python train.py --norm_place="pre" --batch_tokens=32768 --doc_mask=true
MLP neurons of a small language model. Each row is named by its layer, matrix (gate and up: input weights) and neuron, and shows model dimensions 16-143. Each number is 50 + 12 x the weight over its row's rms, rounded and kept within 0 to 99. A neuron's up and down rows have the sign that makes its largest values positive.
After each neuron's rows, "fires on" lists the tokens most often at its 100 highest values on Wikipedia text that the model never trained on.

L10.gate375:63 48 63 55 63 48 48 30 58 43 33 66 32 40 44 73 50 37 55 59 49 31 43 68 41 61 50 38 58 70 61 43 31 59 52 34 38 51 72 62 39 40 48 65 59 55 50 38 60 51 41 44 69 55 35 70 29 69 39 50 54 61 43 40 49 42 73 56 61 61 43 49 46 60 57 31 27 45 32 56 58 38 56 48 67 50 50 31 67 27 27 54 35 47 63 46 49 29 61 45 56 54 42 46 48 34 48 53 40 50 47 31 62 47 62 80 44 44 68 53 57 36 44 55 78 44 69 43
L10.up375:77 41 35 69 46 59 39 75 42 65 56 59 65 47 47 64 53 56 51 68 59 42 58 56 56 52 78 57 45 45 59 49 65 60 50 50 56 49 46 62 52 54 78 49 64 61 69 49 33 50 58 59 40 63 34 58 35 44 63 42 58 53 42 47 34 61 39 70 38 54 47 55 52 52 60 37 33 42 52 45 49 40 34 59 52 55 63 76 47 46 38 70 61 48 63 38 50 54 46 66 42 40 70 51 54 33 44 56 63 44 61 48 50 62 43 44 53 47 66 31 46 48 33 64 59 74 64 51
fires on: " and", ",", " as", " are"

L5.gate57:40 70 67 29 49 54 41 49 58 36 46 39 56 65 41 52 54 44 38 86 51 41 46 42 42 41 54 38 47 52 39 61 45 40 51 50 38 30 48 57 44 56 52 56 64 47 57 46 21 54 60 34 41 30 74 46 29 24 52 52 48 59 52 58 48 50 59 47 65 44 44 40 52 59 60 43 58 36 72 49 76 43 39 44 47 55 65 34 57 71 70 60 67 65 48 46 55 47 61 58 58 72 47 43 47 49 44 64 46 35 46 72 57 36 53 40 46 35 63 69 40 70 59 30 37 55 47 52
L5.up57:45 59 69 43 47 49 56 35 63 52 58 37 73 62 46 50 65 55 27 47 57 57 49 54 55 41 65 51 60 43 29 59 34 37 43 45 60 51 29 47 58 35 51 37 60 41 60 57 55 52 46 43 54 63 61 44 51 55 64 62 49 60 54 34 45 38 54 57 34 46 25 75 78 62 53 47 45 51 84 59 53 33 54 63 59 31 59 69 63 65 54 58 60 42 59 43 40 54 30 38 50 59 58 70 65 59 43 52 53 47 57 60 41 33 45 40 33 55 57 58 52 52 46 13 55 70 45 45
fires on: " of", ":", "\n", " =", " |"

L6.gate32:60 63 70 44 37 52 46 39 48 50 59 57 71 58 66 44 66 34 49 56 30 49 43 59 56 47 38 55 52 42 33 72 54 53 57 30 50 37 55 51 33 44 66 48 56 45 81 38 69 50 59 41 38 48 33 44 31 58 56 31 69 55 22 44 35 51 63 49 60 27 57 41 49 87 49 46 47 70 53 38 67 41 44 59 49 45 31 26 53 39 45 41 43 37 51 57 50 45 54 54 51 48 64 54 58 45 50 68 33 36 46 54 58 63 37 30 72 50 55 48 41 45 74 55 42 50 47 44
L6.up32:38 56 60 44 28 45 48 54 54 62 57 58 77 50 51 52 70 45 42 48 57 67 58 65 58 47 49 45 48 60 49 29 44 52 50 55 49 50 74 62 37 64 86 58 46 47 53 45 67 51 62 42 46 53 56 61 39 54 73 57 67 49 56 53 55 48 44 57 54 77 48 54 43 56 60 33 31 54 77 38 47 64 55 39 60 44 56 48 48 39 53 54 69 44 66 40 64 54 31 51 51 51 53 59 57 47 54 52 55 09 64 63 30 37 37 41 42 67 52 48 53 41 52 39 38 53 45 38
fires on: "-", ":", " in", "p", " of", "n"

L6.gate213:33 49 51 60 58 51 36 39 38 47 62 65 52 37 57 34 26 44 58 36 42 40 52 54 47 53 29 38 62 67 58 37 62 70 32 53 39 49 44 55 47 54 47 37 64 60 64 42 61 73 58 71 40 74 51 31 46 39 41 36 54 07 65 36 46 74 51 32 47 54 37 51 50 50 58 49 44 59 34 62 40 44 47 45 75 44 57 41 46 57 39 53 57 59 56 34 68 53 60 48 68 16 52 58 45 32 56 59 46 49 53 49 55 41 39 59 34 42 48 65 51 46 38 61 46 45 80 32
L6.up213:47 48 21 60 56 39 40 66 58 47 50 34 42 55 63 41 61 43 59 55 66 32 54 61 32 58 53 64 61 56 31 36 69 59 58 52 39 46 61 49 20 61 53 77 54 62 46 47 54 65 49 54 36 49 18 59 61 64 44 60 54 39 63 40 51 63 60 33 54 40 53 29 43 52 45 44 54 49 47 61 59 44 56 27 44 46 33 28 44 37 70 20 35 63 33 63 49 53 50 58 43 44 47 29 47 53 50 54 57 36 54 46 60 39 72 59 47 50 59 57 56 39 49 65 58 45 50 44
fires on: " in", " on", " of"

L5.gate372:52 57 36 22 37 68 69 42 76 46 55 73 50 34 53 50 64 33 40 62 72 39 48 61 57 51 76 48 45 53 49 53 54 29 42 47 25 47 50 41 66 47 46 53 39 34 43 55 35 55 43 36 74 55 45 49 54 31 50 66 42 40 30 59 48 64 40 41 56 72 56 44 63 43 24 50 63 35 40 38 58 65 44 56 49 48 48 55 80 59 72 41 54 67 42 59 50 42 76 39 59 43 45 37 57 61 51 62 60 52 32 41 55 57 35 47 58 27 70 50 36 62 57 57 49 56 48 49
L5.up372:41 58 47 59 48 40 39 42 40 51 36 52 51 50 63 52 55 60 76 48 64 38 40 45 48 51 73 51 50 54 57 43 73 55 32 46 58 50 45 49 39 52 59 58 57 52 29 68 28 43 37 48 27 49 58 29 63 76 44 46 51 32 41 68 45 59 37 30 39 76 65 55 49 44 76 52 42 38 62 49 33 65 46 59 49 41 42 50 36 49 40 49 53 49 49 52 48 45 49 50 46 70 65 44 51 47 59 53 45 28 33 46 50 54 34 68 68 61 69 36 63 38 69 71 65 50 40 38
fires on: " to", " a", "\n ", " in"

L12.gate26:50 54 35 29 56 51 32 64 44 54 37 51 44 32 51 42 54 62 45 33 54 47 54 70 40 58 52 34 58 56 18 30 59 47 52 36 47 44 40 47 50 49 52 61 49 42 31 27 59 42 65 70 80 41 47 54 41 58 48 57 61 29 38 40 59 56 71 65 21 41 42 59 43 48 57 46 54 36 29 49 58 42 31 44 46 64 67 44 63 45 46 20 51 65 62 31 30 49 45 29 41 62 47 30 68 50 40 60 69 51 51 36 78 46 41 48 46 55 64 46 40 57 48 34 64 55 65 43
L12.up26:48 63 45 54 43 63 51 64 49 61 68 62 57 45 30 30 55 79 36 31 65 54 57 32 43 63 44 54 42 39 46 54 54 38 66 36 66 59 37 30 71 27 43 58 62 27 44 50 66 54 59 75 40 45 54 72 26 65 36 37 40 39 49 62 28 64 60 67 34 67 56 49 38 43 47 57 45 50 52 47 50 58 54 46 39 56 47 52 57 45 56 26 43 52 53 50 40 67 46 51 48 77 53 52 62 50 50 57 61 43 53 45 54 26 42 50 29 53 71 56 44 56 49 37 30 54 50 28
fires on: " and", " in", " a", " or"

L5.gate135:58 32 49 43 77 57 51 31 47 43 43 75 67 49 41 66 55 31 55 53 43 60 45 43 65 66 57 69 45 57 52 75 46 52 44 45 40 47 50 50 70 29 55 68 44 51 44 36 61 12 41 53 66 38 48 48 39 41 49 33 45 43 57 61 60 60 45 27 58 61 65 46 74 43 46 61 45 58 55 39 54 66 56 59 64 49 52 41 42 63 39 52 75 59 46 66 76 51 55 50 48 29 33 34 49 41 34 53 59 63 66 66 63 73 52 43 55 37 54 55 39 48 54 51 57 54 55 75
L5.up135:36 60 31 52 41 67 48 56 55 69 34 62 50 50 82 48 42 60 46 51 49 49 60 63 56 45 53 41 38 59 52 64 61 40 59 51 63 37 39 34 20 63 52 47 68 63 60 60 58 66 47 80 31 52 31 53 51 42 45 64 41 33 41 53 54 49 23 45 63 45 75 41 60 54 53 30 55 52 35 68 40 65 36 44 55 65 39 65 41 38 42 46 71 37 68 48 50 54 55 39 45 28 62 54 71 57 35 61 36 71 53 44 64 52 59 61 52 58 69 50 36 39 53 78 48 45 49 75
fires on: " in", "gen", " a", " of", "ed", " to"

L7.gate127:61 40 30 40 29 47 44 52 56 35 63 68 62 41 34 69 51 42 47 36 56 59 45 67 33 71 44 50 50 51 36 25 71 64 13 43 46 51 44 50 41 51 74 68 34 39 71 70 68 44 55 65 47 59 62 53 62 58 27 47 60 31 52 65 70 69 44 40 57 51 33 47 47 62 44 31 68 51 31 40 48 48 59 53 67 49 53 42 53 45 30 64 48 53 53 42 48 50 66 36 43 45 65 53 52 34 64 45 68 49 41 57 41 54 54 33 55 55 60 58 43 35 44 46 47 46 54 56
L7.up127:72 28 38 66 60 53 62 72 79 57 51 35 45 48 69 49 55 37 43 45 51 53 46 56 50 67 45 43 57 53 30 50 57 62 35 38 57 50 49 75 36 54 61 64 38 54 39 64 49 41 28 57 40 55 67 68 71 61 38 50 64 51 62 67 37 61 36 32 59 54 36 49 53 32 55 44 61 40 24 54 57 47 45 65 57 54 28 27 48 55 38 50 36 50 55 43 56 59 68 41 49 44 53 50 58 67 58 27 68 39 51 31 49 64 50 57 30 45 69 46 37 63 43 55 52 48 46 39
fires on: ",", " at", " the", " first", " in"

L10.gate483:54 56 49 76 55 47 63 45 56 36 55 78 28 44 35 57 39 48 44 62 50 59 78 56 32 57 55 39 59 66 50 44 53 74 39 41 62 50 58 50 46 43 50 47 44 58 60 51 50 46 43 49 51 53 60 57 46 52 52 20 41 60 43 66 40 60 51 44 55 67 32 41 40 56 60 54 37 53 38 51 50 48 60 38 47 47 60 62 87 30 48 53 76 48 26 60 59 37 58 32 32 81 50 37 58 37 34 59 56 34 50 71 59 40 42 59 54 56 42 41 47 57 34 45 43 56 69 45
L10.up483:33 54 37 34 49 37 38 34 61 55 38 37 39 54 47 48 26 56 57 57 58 45 36 51 52 47 47 20 59 50 38 50 61 59 47 54 42 61 44 40 33 34 53 57 41 46 46 58 33 52 46 50 76 30 48 71 31 38 56 21 41 33 57 53 35 61 49 61 41 56 49 39 64 43 66 46 30 41 67 39 64 54 51 47 47 61 70 73 50 49 42 42 69 46 54 48 42 62 52 44 77 25 57 35 62 50 49 54 49 57 41 54 66 57 48 47 61 67 48 57 44 50 59 49 51 73 66 55
fires on: " the", " and", ",", " The"

L9.gate295:37 71 51 39 59 78 52 59 63 40 28 56 48 60 41 62 60 37 51 51 67 48 51 55 44 60 38 56 61 32 38 71 64 45 66 35 48 51 26 51 47 54 63 55 48 48 56 54 61 48 55 40 66 39 51 43 49 38 66 32 32 43 49 53 52 65 66 36 52 55 61 36 58 58 73 29 50 65 48 53 37 51 53 61 61 43 49 57 39 62 54 21 50 32 37 41 60 41 47 20 64 49 38 25 64 45 34 42 51 51 37 65 72 49 34 59 45 30 52 54 50 63 63 52 57 49 59 59
L9.up295:47 60 45 67 44 61 37 43 65 49 55 51 54 59 65 59 62 52 44 60 56 26 52 48 61 59 61 80 51 50 37 56 62 41 68 50 68 56 54 41 54 52 42 64 52 37 51 42 53 73 43 66 30 27 34 43 28 50 27 16 66 28 44 77 49 57 29 62 39 52 58 43 55 62 56 73 47 70 23 49 57 60 35 47 26 46 36 38 49 44 47 46 47 50 46 46 35 39 51 43 50 71 60 50 50 54 54 34 53 42 58 67 61 49 40 58 48 46 60 45 27 63 60 58 43 68 71 62
fires on: " in", " to", " of"

L6.gate218:57 61 49 49 48 51 54 56 43 79 40 66 45 61 55 54 54 48 44 51 68 44 47 41 82 48 41 49 50 62 57 58 44 44 33 43 25 49 16 53 54 56 48 57 62 71 58 47 48 48 50 42 48 69 32 54 58 52 55 44 48 24 33 46 55 58 52 49 62 59 67 56 51 45 49 37 49 38 56 52 34 56 61 47 59 54 23 43 57 48 50 37 52 37 41 60 45 16 68 49 48 67 69 52 39 54 56 65 58 36 45 40 64 56 39 66 45 37 56 65 50 44 54 41 44 44 34 41
L6.up218:32 34 59 45 63 46 48 36 53 57 52 74 69 47 55 46 35 08 55 50 52 52 41 54 57 57 50 67 45 41 20 61 41 53 45 51 53 58 54 54 71 55 44 76 53 22 57 52 55 37 39 45 57 31 59 50 41 56 24 58 51 44 66 47 62 44 44 32 49 52 48 53 51 45 68 51 42 54 49 38 53 53 57 25 49 75 60 17 38 49 49 46 38 42 43 45 11 53 60 46 41 57 45 62 66 42 62 37 47 59 50 47 57 49 59 48 41 47 64 43 38 37 50 47 55 54 59 74
fires on: " of", " with", " On", " and", "f"

L9.gate473:47 49 48 54 51 53 30 68 53 30 56 47 48 31 57 54 45 56 46 71 34 18 51 63 58 44 38 48 55 71 36 42 45 45 34 43 47 61 45 60 37 48 63 54 42 47 78 53 51 56 24 63 44 52 53 58 71 47 52 33 52 40 80 44 22 53 31 38 58 53 42 40 44 35 54 81 38 48 36 52 28 40 46 43 60 51 64 47 65 36 36 52 37 39 31 35 64 32 53 48 45 57 55 47 46 57 49 65 68 58 60 66 57 56 45 43 30 53 54 56 70 53 28 50 40 45 74 57
L9.up473:54 37 50 53 65 56 41 76 45 60 66 31 49 53 49 65 41 64 32 61 40 30 62 49 77 37 71 62 59 48 49 35 50 41 50 42 58 56 58 73 48 51 49 58 59 63 66 70 78 56 41 44 38 43 39 60 58 39 52 36 52 39 55 40 21 59 63 58 51 48 46 27 39 29 47 52 50 42 42 74 60 51 52 43 71 52 41 38 53 40 26 49 50 74 48 42 49 30 57 31 38 52 62 59 42 56 60 54 60 57 48 76 60 62 48 34 45 48 83 64 53 35 56 58 35 46 61 58
fires on: ",", " of", " |", " in"